Part of a small language model's weights.
Size: 12 layers, 2 heads of 64, MLP 896 tanh GELU, 6.57M parameters.
Architecture: LayerNorm before each block, learned positions, biases.
Training: a variant of Muon for these matrices, 188M tokens, 3371 steps.
MLP neurons of a small language model. Each row is named by its layer, matrix (up: input weights; down: output weights) and neuron, and shows model dimensions 32-127. Each number is 50 + 10 x the weight over its row's rms, rounded and kept within 0 to 99.
After each neuron's rows, "fires after" lists the tokens most often just before its 100 highest values on Wikipedia text that the model never trained on.

L8.up702:61 53 50 58 58 56 45 45 72 34 36 58 53 46 58 62 48 44 40 56 43 59 49 52 43 57 43 27 54 71 38 41 28 57 53 46 62 54 56 59 39 37 54 73 38 82 57 50 57 51 50 52 47 55 49 47 44 28 40 47 41 52 49 35 41 55 61 59 44 51 39 42 54 61 67 47 69 24 60 42 62 42 54 42 49 44 38 42 31 47 47 55 54 44 50 53
L8.down702:66 43 59 49 50 58 36 42 50 62 41 57 39 49 53 63 59 51 59 48 27 42 47 51 53 66 72 52 41 44 50 48 50 53 49 56 56 66 30 43 43 50 38 41 63 48 43 46 52 54 53 56 57 48 44 42 44 49 43 59 40 74 56 57 72 60 37 52 63 51 40 41 39 50 42 60 40 75 48 40 48 38 47 25 65 39 54 60 43 51 43 60 68 39 51 53
fires after: "re", " the", "\n\n"

L4.up790:50 40 50 39 64 48 56 48 63 37 35 43 60 49 46 37 55 55 46 36 43 58 51 63 57 78 48 55 46 61 43 46 52 60 55 59 32 45 37 44 56 49 51 36 59 38 63 53 53 33 66 53 49 47 33 40 52 48 46 34 35 52 51 35 54 63 54 52 45 58 46 37 45 58 37 52 42 44 59 57 42 56 35 37 41 58 43 57 58 30 49 51 59 52 56 39
L4.down790:50 47 31 45 47 61 41 56 55 52 63 48 52 53 50 59 46 68 45 55 63 53 74 33 39 46 52 44 61 53 53 58 49 39 46 41 34 68 40 37 52 34 68 57 53 53 60 54 32 42 22 66 46 41 46 57 45 52 50 39 38 39 39 55 36 33 43 50 60 44 81 57 50 47 56 57 49 52 57 55 60 58 62 54 45 44 43 68 47 58 51 40 46 46 34 45
fires after: "ur", "ar", "r", "l", " s", " Al"

L4.up624:45 62 51 70 37 49 49 60 32 52 61 56 48 45 54 54 61 52 53 52 56 42 27 39 50 42 64 72 59 35 47 39 36 41 71 64 54 49 39 61 28 55 42 67 46 47 66 60 60 48 48 54 64 53 56 59 53 63 35 45 32 44 42 63 42 46 52 59 60 30 54 48 43 39 45 56 70 69 57 42 64 57 45 31 48 57 55 57 51 49 40 66 58 26 68 57
L4.down624:42 45 52 32 49 57 46 42 65 55 48 58 48 62 51 37 56 60 42 50 56 58 52 63 68 47 54 48 49 64 38 28 57 35 35 62 47 44 37 63 36 49 53 35 33 42 44 36 42 53 82 44 52 38 50 42 65 66 43 44 54 36 60 49 54 41 63 38 56 52 57 59 55 52 53 56 57 43 39 42 42 45 27 65 42 63 25 43 63 42 54 56 54 45 42 44
fires after: "h", "H", " H", "a", " h", " he"

L6.up458:47 74 60 48 41 59 63 46 57 63 52 57 51 43 64 56 44 50 57 40 35 48 45 43 53 61 36 47 49 53 57 67 61 63 72 54 55 41 43 42 58 53 46 47 42 38 37 47 48 57 61 43 58 29 50 51 63 46 60 46 47 57 40 39 78 42 43 37 39 45 56 65 48 68 49 49 53 40 50 45 53 52 48 60 44 25 53 63 47 53 38 48 66 46 56 53
L6.down458:49 64 56 57 48 61 43 48 54 32 64 47 47 61 32 53 48 65 44 64 55 60 44 50 57 28 27 66 47 67 53 70 52 48 39 63 44 70 48 40 41 55 41 62 43 39 40 62 52 60 51 39 63 43 54 45 32 58 65 50 36 41 46 58 59 51 36 63 45 33 47 50 54 48 51 59 49 53 35 45 51 49 50 47 54 58 62 52 50 46 57 32 56 42 44 29
fires after: " R", " re", " r", " m", "e", " d"

L8.up732:50 49 38 46 49 50 54 38 56 41 53 56 50 47 61 51 59 55 34 53 53 58 51 54 49 55 52 42 70 50 53 58 46 73 69 40 66 32 78 49 48 47 64 43 67 57 50 59 69 40 55 59 67 61 43 61 30 29 54 54 40 34 57 44 53 57 38 55 51 48 46 59 37 46 42 49 52 43 41 44 60 43 39 51 71 52 49 46 50 52 43 48 47 51 57 75
L8.down732:42 51 54 44 53 58 24 50 37 48 51 61 55 56 24 66 50 36 51 39 34 58 47 48 58 59 55 38 55 74 52 70 59 48 50 68 40 60 52 45 57 39 40 45 74 42 62 48 46 51 31 48 55 56 63 42 58 62 43 59 48 51 59 32 54 52 40 49 58 43 40 46 52 59 40 71 44 68 39 47 47 48 27 52 43 49 63 51 64 58 48 71 61 48 43 31
fires after: " the", "er", "The", "ter", "n", " The"

L4.up664:42 41 53 46 55 58 65 41 53 48 31 44 48 56 52 43 52 38 49 38 40 56 44 58 62 54 40 50 23 55 67 53 56 73 59 64 43 36 25 37 53 48 50 50 50 57 35 66 27 54 52 58 34 49 50 47 54 39 39 55 55 43 56 58 53 56 49 57 50 70 60 47 49 64 56 25 61 38 47 44 45 44 51 48 53 59 59 52 40 48 48 54 57 38 59 55
L4.down664:42 51 55 66 54 46 50 48 61 34 48 42 50 55 43 53 47 50 57 60 64 66 64 36 52 47 48 40 46 44 48 48 45 60 30 35 54 58 39 41 34 64 58 40 42 51 57 61 49 56 64 42 50 31 51 39 46 52 66 47 50 55 42 39 52 61 51 62 65 60 45 56 80 45 48 64 37 52 54 63 43 31 52 59 29 49 54 48 67 46 58 53 51 61 49 48
fires after: "e", " E", " re", " con", " ex", " e"

L8.up611:47 57 81 56 35 50 49 52 57 52 55 58 36 44 46 63 65 47 57 51 55 28 46 63 43 48 38 44 46 60 58 53 58 61 54 54 54 55 45 38 64 46 66 51 47 44 46 42 69 63 24 56 48 66 53 57 50 60 46 48 56 39 55 42 58 42 50 42 69 47 52 54 49 56 35 39 39 41 33 59 58 54 44 54 61 57 54 52 58 47 45 41 51 48 43 50
L8.down611:57 37 39 39 44 39 47 35 49 47 45 46 47 37 45 41 62 42 56 31 52 45 56 50 58 43 55 43 45 36 51 57 54 62 46 41 39 39 59 36 58 29 48 56 37 44 46 62 46 46 53 65 47 37 64 63 55 45 56 61 54 56 84 53 54 42 49 45 43 51 51 32 64 46 43 31 43 64 46 35 44 59 51 55 46 35 75 41 64 35 55 46 63 62 53 53
fires after: "2", "1", "4", "3", "ar"

L8.up29:63 54 40 52 56 42 64 67 53 49 48 48 61 38 46 46 46 59 45 35 43 45 36 57 59 62 47 58 59 28 33 59 68 50 52 59 60 55 52 57 77 63 55 51 43 55 63 36 62 48 46 54 54 47 56 55 50 38 35 48 64 65 34 46 45 46 44 49 39 46 56 75 43 32 55 53 54 26 70 53 55 44 48 48 37 65 35 45 50 38 46 34 60 41 29 43
L8.down29:49 51 52 50 48 54 55 47 58 70 42 58 55 53 56 49 60 39 39 45 60 41 69 43 40 59 37 34 59 52 56 56 55 54 48 42 60 38 50 71 54 26 71 37 49 61 42 56 43 41 35 48 45 53 40 55 44 61 51 50 50 43 53 48 33 42 49 55 36 61 48 50 29 53 41 54 47 62 31 61 62 52 34 57 36 49 47 60 47 48 48 70 44 38 39 56
fires after: "or", "n", "our", " St", " an"

L4.up456:64 63 46 62 60 41 52 37 44 56 57 43 51 52 31 52 55 38 49 27 44 55 62 55 53 67 34 51 45 59 56 54 51 61 49 42 48 54 31 33 42 68 55 50 54 67 49 48 29 46 50 40 44 52 32 45 52 52 58 65 44 39 40 39 61 48 54 59 40 56 69 58 55 46 43 63 57 25 38 49 57 47 50 51 33 57 52 58 46 64 45 50 60 48 55 31
L4.down456:35 50 38 46 51 57 53 54 61 47 40 38 50 49 26 59 50 47 66 51 41 47 54 34 48 46 42 54 47 55 51 45 60 53 55 64 37 65 36 50 59 41 42 39 44 34 62 52 42 30 42 66 58 38 45 66 38 48 62 43 40 53 51 46 64 32 52 54 53 41 42 49 48 42 41 60 38 46 48 52 55 47 52 51 55 68 63 62 40 57 64 57 56 58 45 48
fires after: " e", " C", " H", " E", "E", " h"

L3.up396:49 49 46 48 60 58 56 74 75 28 45 56 38 46 48 58 41 41 52 58 42 63 54 65 54 44 61 48 52 48 59 38 49 64 62 51 33 56 49 53 62 57 45 70 41 13 32 39 45 45 67 62 49 69 38 37 47 60 64 57 25 49 41 49 49 61 44 39 47 57 53 47 64 49 61 43 54 34 47 50 60 67 38 49 66 51 43 43 44 71 44 45 45 35 54 55
L3.down396:48 54 55 42 55 43 36 62 46 40 47 42 43 58 53 37 57 79 64 59 51 52 58 44 56 42 54 45 53 46 47 34 57 51 58 41 44 35 38 43 46 74 36 42 62 64 49 43 37 46 42 50 25 55 51 53 61 56 59 49 31 43 49 33 54 48 53 57 48 68 43 57 53 56 60 50 34 46 47 43 52 60 46 55 35 52 42 42 48 36 51 58 51 35 53 28
fires after: ",", " N", "N", " F", " ("

L6.up886:38 59 58 25 43 68 49 56 49 35 44 36 47 49 49 45 62 65 51 57 54 53 55 37 76 33 58 38 52 49 65 52 54 33 64 57 58 60 50 72 41 69 57 59 51 48 43 67 38 47 44 37 63 60 60 45 48 33 52 35 33 60 31 33 61 73 41 46 42 50 67 49 65 46 55 60 54 41 63 48 61 56 62 48 47 53 54 47 60 66 53 44 43 60 38 54
L6.down886:49 58 65 66 59 64 47 63 32 56 30 50 52 35 48 38 41 52 46 52 56 34 47 52 39 69 35 58 79 72 49 28 43 40 64 48 41 48 38 54 47 52 55 32 42 30 46 56 41 46 38 66 37 53 51 48 45 35 47 40 63 52 58 62 43 61 49 62 62 53 52 55 65 54 50 58 46 63 43 60 38 50 41 46 55 71 50 56 40 40 60 45 32 50 56 51
fires after: "it", "t", "ut", "i"

L2.up876:47 57 55 48 46 59 43 54 49 76 44 24 54 70 46 43 39 45 48 48 40 36 50 52 44 54 51 47 36 44 43 41 56 59 52 40 48 55 70 43 63 61 66 39 30 52 64 68 29 45 62 41 40 54 50 37 44 61 52 60 53 50 61 52 48 48 58 42 51 48 45 32 38 57 45 57 56 58 48 61 41 55 48 64 53 39 27 53 52 41 42 61 61 38 55 57
L2.down876:67 77 50 55 46 47 50 44 44 49 53 47 45 46 51 38 50 55 47 52 35 48 57 62 55 40 45 37 41 54 63 66 60 59 46 48 47 47 45 38 46 45 56 34 34 53 68 48 26 46 57 29 67 37 66 35 50 44 46 57 38 47 58 59 47 35 47 46 52 56 43 62 45 45 68 45 45 55 63 32 47 50 44 51 43 56 39 52 35 44 46 40 62 50 38 59
fires after: "s", "ed", " d", ",", "ak", "\n\n"

L4.up866:53 45 45 56 41 65 56 55 55 51 57 49 55 35 53 56 45 41 36 52 35 56 38 50 47 55 80 30 16 61 62 37 64 52 42 66 34 42 43 59 57 41 63 62 42 48 53 55 61 49 43 52 36 39 40 35 51 58 45 62 47 44 52 59 57 60 34 58 54 55 47 51 48 35 43 54 67 49 40 34 68 43 53 50 67 50 49 58 61 52 56 44 50 44 69 45
L4.down866:41 44 43 47 43 52 47 53 57 54 35 36 55 57 34 46 33 39 49 37 47 57 65 41 49 34 53 55 48 50 53 49 50 50 67 47 76 46 61 39 44 70 32 39 47 50 44 64 28 51 46 54 61 24 38 64 48 51 55 50 63 55 53 47 53 51 60 56 50 57 58 36 67 41 55 43 30 51 42 58 62 42 52 46 38 36 59 54 52 39 54 58 48 62 63 41
fires after: "he", "le", "as", "e", " re", " e"

L3.up491:50 55 45 48 60 50 41 57 58 32 47 41 46 61 27 68 49 50 50 52 54 53 50 60 48 50 39 51 51 46 38 24 63 49 48 43 59 67 50 67 42 23 45 73 54 65 63 54 62 44 59 57 47 64 51 37 37 46 57 48 48 65 33 47 41 42 50 50 64 39 32 60 58 54 55 64 61 36 37 37 56 35 69 61 24 36 34 55 32 47 34 58 40 51 51 45
L3.down491:45 47 51 60 46 40 54 40 72 55 36 48 45 66 40 53 54 50 57 57 49 49 47 45 37 44 46 63 44 32 46 54 34 59 78 49 41 56 39 44 35 37 39 43 47 44 51 43 50 60 45 49 53 41 49 50 55 58 36 52 45 56 53 30 45 57 46 42 49 52 60 64 58 39 55 58 52 51 38 41 62 41 40 46 58 61 41 28 70 70 51 60 57 58 57 54
fires after: " a", "=", "\n\n", " A"

L2.up655:59 69 47 61 76 28 38 58 48 56 50 60 55 35 26 43 50 57 63 45 51 42 59 39 46 48 62 33 48 51 45 44 59 74 59 38 40 39 54 12 68 60 46 53 53 62 38 51 49 59 58 52 34 50 46 44 38 47 65 41 52 53 51 56 30 46 63 36 48 47 45 32 65 50 42 50 58 61 44 59 56 62 30 63 49 63 45 55 45 55 54 43 54 35 61 23
L2.down655:44 58 57 31 54 52 50 46 65 64 73 52 44 51 50 41 62 63 60 42 52 50 73 63 70 42 65 54 37 38 36 47 33 54 39 52 60 70 66 48 51 54 48 31 49 39 65 38 47 41 82 56 52 37 56 48 57 45 60 39 45 54 52 43 62 24 37 44 38 52 42 32 44 54 63 32 64 60 55 41 44 60 29 66 58 43 54 57 39 47 50 50 69 42 37 47
fires after: "\n", "er", "y", "e", "ed", "s"

L4.up136:55 47 60 66 63 59 43 44 45 44 42 44 48 45 54 48 53 51 44 50 42 36 36 47 51 70 31 69 48 37 56 44 62 55 62 59 31 34 47 51 58 46 69 51 64 50 48 38 52 61 61 47 40 30 45 36 50 51 55 45 43 57 35 36 50 58 70 50 51 41 61 52 46 66 60 63 54 47 62 56 55 52 55 39 43 56 54 43 53 46 42 63 51 46 62 42
L4.down136:63 56 39 55 55 46 60 52 43 47 57 53 55 67 54 54 58 55 58 49 52 55 63 31 55 56 42 47 45 46 40 48 50 49 64 45 58 56 50 58 42 56 46 63 37 44 52 73 43 55 46 47 45 36 44 44 60 51 47 36 36 50 36 44 46 64 52 61 57 73 51 66 61 47 59 51 45 66 38 41 53 53 32 61 57 50 46 65 38 61 51 49 67 45 74 50
fires after: "u", " ", "o", "l", "oun", " s"

L4.up656:59 38 43 35 38 42 61 57 44 62 67 63 21 54 56 44 54 52 52 44 49 59 48 63 36 65 63 50 58 54 41 53 39 44 70 43 52 51 34 38 53 64 39 60 56 51 54 51 27 40 61 55 46 64 55 52 53 33 65 64 54 54 42 57 51 51 25 51 49 55 74 52 59 47 55 52 61 41 41 26 53 60 47 56 57 45 60 63 44 42 36 42 53 47 64 37
L4.down656:37 46 63 52 68 52 52 31 49 46 57 48 54 56 37 36 42 20 55 57 66 30 51 67 53 53 55 60 59 44 35 64 40 41 51 55 52 40 48 56 40 27 54 61 54 32 54 34 48 34 42 63 46 51 35 65 33 50 52 55 35 52 58 52 46 68 63 53 38 56 47 64 63 48 51 35 62 32 40 54 52 55 50 57 58 63 53 56 58 48 46 39 48 60 50 58
fires after: " P", " C", " p", " c", " D", " d"

L6.up741:46 48 47 36 52 60 38 61 57 50 39 43 65 46 41 40 53 50 53 45 58 46 45 44 65 59 52 50 32 43 37 55 61 55 47 28 76 35 70 53 54 44 49 43 43 33 61 60 49 51 64 49 47 49 53 50 53 55 38 44 37 49 58 56 34 64 64 55 47 62 43 54 51 40 55 41 42 32 65 27 50 40 53 31 46 43 47 65 29 44 69 56 47 42 37 58
L6.down741:42 56 49 61 57 27 44 57 64 37 32 38 51 53 38 59 57 65 67 51 43 44 48 43 52 51 48 62 39 57 56 58 40 41 54 48 27 46 55 59 46 50 58 35 48 64 43 46 50 56 43 46 44 45 43 35 56 34 54 51 54 38 55 32 45 42 30 47 63 37 45 53 46 18 43 62 43 54 53 50 43 55 63 48 35 39 51 70 46 42 32 65 41 54 56 44
fires after: " ", "r", "9", ",", "1", "b"

L3.up826:49 50 49 41 58 67 43 49 46 37 41 59 56 65 36 49 51 62 52 37 33 57 47 53 33 67 57 70 42 49 38 56 69 49 52 53 58 48 38 67 46 50 72 48 62 44 56 37 41 62 35 57 62 41 40 46 60 60 36 54 66 63 59 31 67 68 70 46 49 47 49 41 27 36 51 40 60 35 46 43 38 42 46 24 53 68 58 57 63 51 43 36 43 44 61 55
L3.down826:62 66 63 57 55 58 51 38 57 56 39 65 41 55 35 43 54 50 61 42 47 31 65 48 36 68 59 40 42 50 53 50 54 63 41 62 45 36 60 48 57 58 47 35 29 61 57 38 21 55 66 49 39 51 52 48 44 48 63 46 65 47 65 43 55 51 50 49 59 46 54 75 33 49 42 42 43 40 48 27 48 47 44 34 76 50 36 50 69 68 50 54 48 31 42 64
fires after: "m", " R", "p", " re", "le"

L3.up648:38 60 51 51 35 52 30 48 56 35 48 60 47 38 49 64 38 54 66 57 39 55 73 51 40 56 53 35 57 41 41 58 64 46 63 46 61 48 48 41 38 59 48 50 44 46 61 53 46 50 58 62 49 51 56 28 51 56 64 76 47 47 58 58 40 56 48 45 50 57 39 46 56 41 45 53 39 51 38 44 58 33 42 49 48 68 52 41 20 38 50 48 50 44 69 34
L3.down648:62 52 43 53 57 46 49 57 43 61 55 50 38 51 41 46 55 52 64 69 60 56 59 56 56 43 52 43 54 47 46 49 45 42 55 73 45 60 47 62 49 48 58 52 46 48 59 48 49 45 47 33 64 48 57 37 55 41 55 31 23 54 46 47 42 52 57 57 33 54 28 50 55 43 59 44 51 56 37 32 41 65 38 35 51 42 48 68 51 68 38 45 46 62 46 47
fires after: " s", " S", ")", "il", "ot", " h"

L6.up99:41 60 49 56 47 43 58 61 59 45 59 35 54 46 65 30 68 52 42 67 44 51 63 52 43 57 59 55 36 47 55 51 68 59 29 51 69 49 50 46 41 56 49 64 41 59 56 49 48 51 44 25 46 46 55 68 52 67 50 39 45 51 39 47 48 63 51 59 51 57 54 52 40 52 48 51 52 37 48 45 46 30 59 46 21 50 49 73 50 51 52 58 44 38 47 51
L6.down99:43 58 52 42 34 40 54 48 47 67 34 34 46 39 42 56 53 39 61 40 46 51 50 45 53 52 65 44 49 64 30 46 48 63 36 54 45 34 61 71 48 39 52 44 49 45 47 50 57 34 57 42 44 41 69 58 43 58 71 44 50 59 38 56 51 48 53 67 67 61 39 52 46 53 62 56 33 47 53 49 49 76 50 44 58 48 41 79 56 49 39 54 39 45 41 49
fires after: "m", "p", "r", "ver", " ", "he"

L3.up135:53 60 45 47 51 56 56 44 53 40 45 39 72 44 41 42 47 57 55 37 31 61 58 60 66 54 42 47 29 44 42 51 47 55 59 51 61 42 47 41 43 52 56 38 45 59 75 52 55 66 37 62 45 61 55 53 55 42 59 30 61 69 46 46 60 33 67 45 33 48 54 60 43 44 39 44 56 44 40 35 48 50 45 40 46 47 61 51 45 62 48 50 51 44 40 50
L3.down135:26 45 32 61 43 61 47 36 44 56 56 63 60 49 52 42 50 65 52 60 46 51 63 43 54 50 51 57 55 58 66 57 51 65 38 51 33 42 49 41 42 47 55 45 53 54 50 35 32 56 50 55 51 33 54 63 57 51 53 48 60 57 50 66 49 55 35 58 36 46 50 55 53 62 38 38 48 42 47 50 44 68 54 69 54 46 36 61 44 57 28 70 35 48 65 56
fires after: " r", " re", "un", "e", "an", " R"

L8.up5:59 66 63 50 49 70 58 70 49 31 39 47 30 44 42 39 67 54 46 65 65 50 47 37 50 43 59 54 40 40 41 52 68 37 58 55 54 60 58 63 64 41 51 37 48 42 44 54 65 39 35 56 69 53 47 38 50 53 59 44 53 52 34 55 49 59 57 46 53 46 60 33 58 53 50 60 69 39 66 51 53 56 48 54 48 40 45 51 38 42 53 49 45 51 66 50
L8.down5:39 44 44 41 51 39 57 62 50 40 52 39 57 53 51 42 35 65 64 62 55 48 57 72 43 41 56 45 50 61 49 33 58 36 74 46 41 58 51 52 32 60 53 47 50 42 35 57 56 47 52 56 47 42 48 45 46 52 54 58 48 53 63 49 74 31 50 44 34 28 63 73 53 37 42 61 47 64 47 46 49 52 54 54 45 76 52 53 54 69 49 36 52 53 50 48
fires after: "an", "i", "ct", "l", "ar", "t"

L8.up298:46 57 54 41 38 66 57 49 56 56 58 66 32 55 54 42 52 52 51 35 51 58 49 58 60 54 33 60 52 57 50 50 50 46 50 42 30 60 48 23 54 51 41 38 58 58 61 45 50 34 61 56 57 48 52 52 57 49 64 49 57 43 41 46 72 42 43 34 40 41 53 56 48 44 48 45 39 46 45 43 62 57 57 50 57 47 76 55 58 66 48 51 57 37 58 62
L8.down298:42 54 47 48 55 60 46 52 48 55 55 56 67 48 56 47 62 34 52 45 45 52 60 75 49 61 45 46 57 43 44 46 47 55 63 58 62 62 42 43 60 47 54 43 48 50 66 40 43 50 50 51 50 58 45 43 36 56 49 54 61 55 45 43 45 38 57 55 26 67 50 56 49 22 64 58 55 50 40 61 39 42 43 62 44 27 36 47 38 50 40 52 52 40 61 28
fires after: " v", " p", " V", " d", " D", " m"

L4.up32:61 72 27 61 64 42 59 51 44 25 63 48 61 43 44 62 53 45 48 32 42 61 53 55 41 60 60 73 39 40 43 43 39 55 46 58 55 38 43 59 65 50 67 62 60 60 60 18 59 46 52 67 62 48 63 37 52 40 40 45 38 45 44 53 53 59 61 54 33 44 60 47 38 58 52 55 47 53 40 34 36 32 42 63 53 54 48 58 44 76 43 53 50 67 54 44
L4.down32:42 48 39 47 50 57 58 53 41 48 60 53 54 53 55 55 56 58 48 47 55 52 59 49 42 42 53 34 40 56 51 59 39 53 36 36 49 40 65 40 28 43 53 48 44 49 57 50 57 64 55 67 40 35 65 51 68 64 69 47 53 72 64 61 59 56 47 40 68 61 30 69 55 40 48 58 58 39 56 51 46 53 47 72 36 47 62 47 59 66 56 61 53 52 41 46
fires after: " re", "ur", " t", " T", "f", "re"

L2.up197:36 45 52 59 37 45 54 54 65 39 40 45 34 54 52 66 47 36 59 56 42 64 66 37 56 48 52 47 53 44 29 57 56 44 54 58 41 52 42 35 61 51 40 39 62 33 42 58 57 57 60 66 48 61 38 48 42 46 36 43 27 42 39 64 61 47 56 45 46 49 73 42 58 42 62 53 49 31 30 57 50 59 64 60 50 35 46 37 44 70 53 62 28 49 65 31
L2.down197:56 50 40 50 47 59 45 50 54 42 43 69 46 55 38 44 40 56 29 63 47 54 57 69 38 33 57 61 56 40 44 35 52 53 57 58 53 57 50 45 38 38 38 53 45 39 51 58 48 60 58 49 65 43 42 34 54 60 57 57 49 41 39 41 81 50 67 62 31 49 42 58 74 66 45 50 48 35 49 59 46 48 66 49 61 43 46 53 55 39 41 47 48 44 40 43
fires after: ",", " (", " f", "1", "7"

L4.up479:52 62 61 60 53 53 42 43 41 54 39 35 47 55 43 52 59 49 45 43 55 58 37 42 51 67 43 49 46 49 66 58 39 62 49 48 63 59 50 43 67 39 53 51 60 54 30 34 44 54 36 58 53 58 50 50 60 59 46 41 38 51 62 54 56 50 60 30 42 46 57 52 56 58 43 56 32 61 64 55 51 57 38 54 57 36 47 55 71 47 35 44 37 47 59 52
L4.down479:55 69 58 34 45 33 49 25 51 72 40 57 56 49 38 50 58 46 55 41 56 68 53 37 57 64 36 60 58 45 50 65 59 61 66 46 37 51 56 38 62 60 26 58 40 52 47 45 34 30 44 51 58 50 45 54 54 48 56 46 41 57 69 50 28 45 54 59 41 46 44 30 39 44 57 40 56 43 52 45 52 46 50 41 73 58 38 59 51 60 56 58 67 47 55 55
fires after: "1", " ", "2", " Mar", " f", "6"

L2.up679:55 76 57 41 54 67 47 50 55 47 37 58 36 54 46 61 51 50 57 49 51 49 57 55 31 49 47 67 52 51 45 62 62 37 40 43 41 51 42 48 45 60 46 52 54 35 47 40 40 46 50 56 61 48 41 43 47 51 51 41 56 46 59 51 66 52 38 44 61 28 66 68 44 54 51 63 48 68 41 47 55 54 68 53 51 63 51 54 43 53 53 36 58 39 43 53
L2.down679:54 60 50 50 62 36 74 57 44 46 70 43 44 50 68 31 57 39 50 50 35 38 61 41 57 33 37 63 49 66 52 54 69 47 53 65 52 51 44 41 60 53 47 37 60 56 49 40 35 44 47 55 35 41 49 51 58 44 53 61 55 49 52 32 43 52 50 65 65 38 58 58 50 51 40 49 42 58 57 59 41 72 40 51 55 71 43 43 46 58 64 29 52 57 37 51
fires after: " l", " m", " L", " f", " de", "l"

L4.up816:42 60 60 38 58 54 36 38 58 45 34 44 44 61 61 49 35 70 54 50 38 56 39 49 40 46 42 48 51 61 54 74 56 39 62 54 36 61 42 36 35 62 56 45 52 31 39 40 46 43 63 32 47 61 54 48 55 55 51 45 47 51 54 74 51 64 50 51 52 36 54 60 47 73 51 63 34 60 39 44 65 47 42 62 44 53 43 30 54 51 46 43 42 44 52 48
L4.down816:48 58 42 64 64 46 58 39 55 50 48 58 62 39 56 52 46 38 46 40 53 37 71 46 57 53 40 52 58 41 69 43 47 50 41 53 67 33 62 48 48 48 51 57 51 50 60 58 64 49 38 52 47 44 39 47 40 65 31 59 61 56 32 60 40 57 25 47 55 52 50 42 55 41 44 39 64 35 49 47 52 58 38 58 58 51 70 53 35 58 51 64 36 63 51 71
fires after: "t", " L", " l", "w", "l", "L"

L3.up92:45 52 44 62 62 54 30 47 44 56 50 45 49 61 25 41 49 39 76 53 30 62 51 56 39 44 65 48 49 55 48 58 67 57 58 61 47 61 49 41 56 50 49 63 50 47 71 75 24 44 30 52 45 58 61 39 53 47 28 42 52 39 65 55 50 60 59 48 53 40 50 44 49 59 57 40 35 51 41 53 41 32 75 44 63 72 44 63 56 58 62 27 53 41 36 39
L3.down92:39 53 53 64 72 27 20 47 66 48 53 53 50 50 50 61 58 52 66 43 44 31 55 49 58 62 42 56 54 51 56 67 60 57 54 54 40 64 27 60 51 40 39 51 53 65 57 47 62 72 31 49 53 48 42 50 47 53 41 54 38 43 61 57 56 44 59 51 53 63 63 55 28 46 50 19 48 48 55 47 46 32 46 46 63 65 26 75 37 49 67 34 44 57 42 49
fires after: " b", "p", " p", "f", "le", " B"

L8.up613:56 70 49 45 36 45 39 58 47 61 47 64 37 50 56 44 25 71 56 46 60 44 59 60 55 60 39 62 65 60 53 37 46 40 58 43 45 32 58 37 43 63 48 36 52 34 52 46 57 44 36 74 55 34 49 45 58 60 62 47 45 54 65 43 66 57 57 40 57 53 48 37 49 48 43 43 44 63 38 51 58 54 48 46 71 58 43 66 52 44 36 47 57 56 60 51
L8.down613:71 58 56 50 47 54 35 59 31 49 37 56 35 46 49 38 37 55 56 52 59 71 83 55 52 46 47 58 49 63 46 56 54 40 61 52 52 60 29 46 60 35 43 58 59 70 65 45 54 23 47 43 61 57 44 65 69 45 55 44 57 47 57 80 43 46 57 48 30 65 41 55 58 50 53 68 49 62 71 51 58 54 38 38 44 44 42 56 42 37 53 38 46 61 59 75
fires after: "s", " s", "ers", " re", " S"

L8.up241:41 53 41 52 54 36 51 29 63 40 79 42 48 57 35 52 69 45 45 49 36 54 50 63 51 60 36 51 48 53 61 35 36 40 54 40 51 26 28 46 46 74 56 45 46 65 34 29 46 41 54 50 59 51 57 30 46 44 46 47 71 53 44 35 48 58 60 32 37 56 52 41 46 66 54 43 31 64 64 38 46 45 47 51 56 52 66 57 56 56 46 46 56 49 51 48
L8.down241:44 48 42 44 52 55 67 44 31 69 51 47 58 49 37 46 65 51 58 58 52 58 46 44 63 55 53 41 63 61 62 57 57 40 40 39 38 49 61 44 50 29 58 32 67 46 55 28 38 47 54 59 58 42 36 71 40 43 38 50 37 53 56 41 54 44 42 71 52 41 45 64 65 38 58 40 58 64 35 39 41 66 47 51 54 46 48 57 53 58 53 55 48 47 60 43
fires after: " e", " con", "h", " E"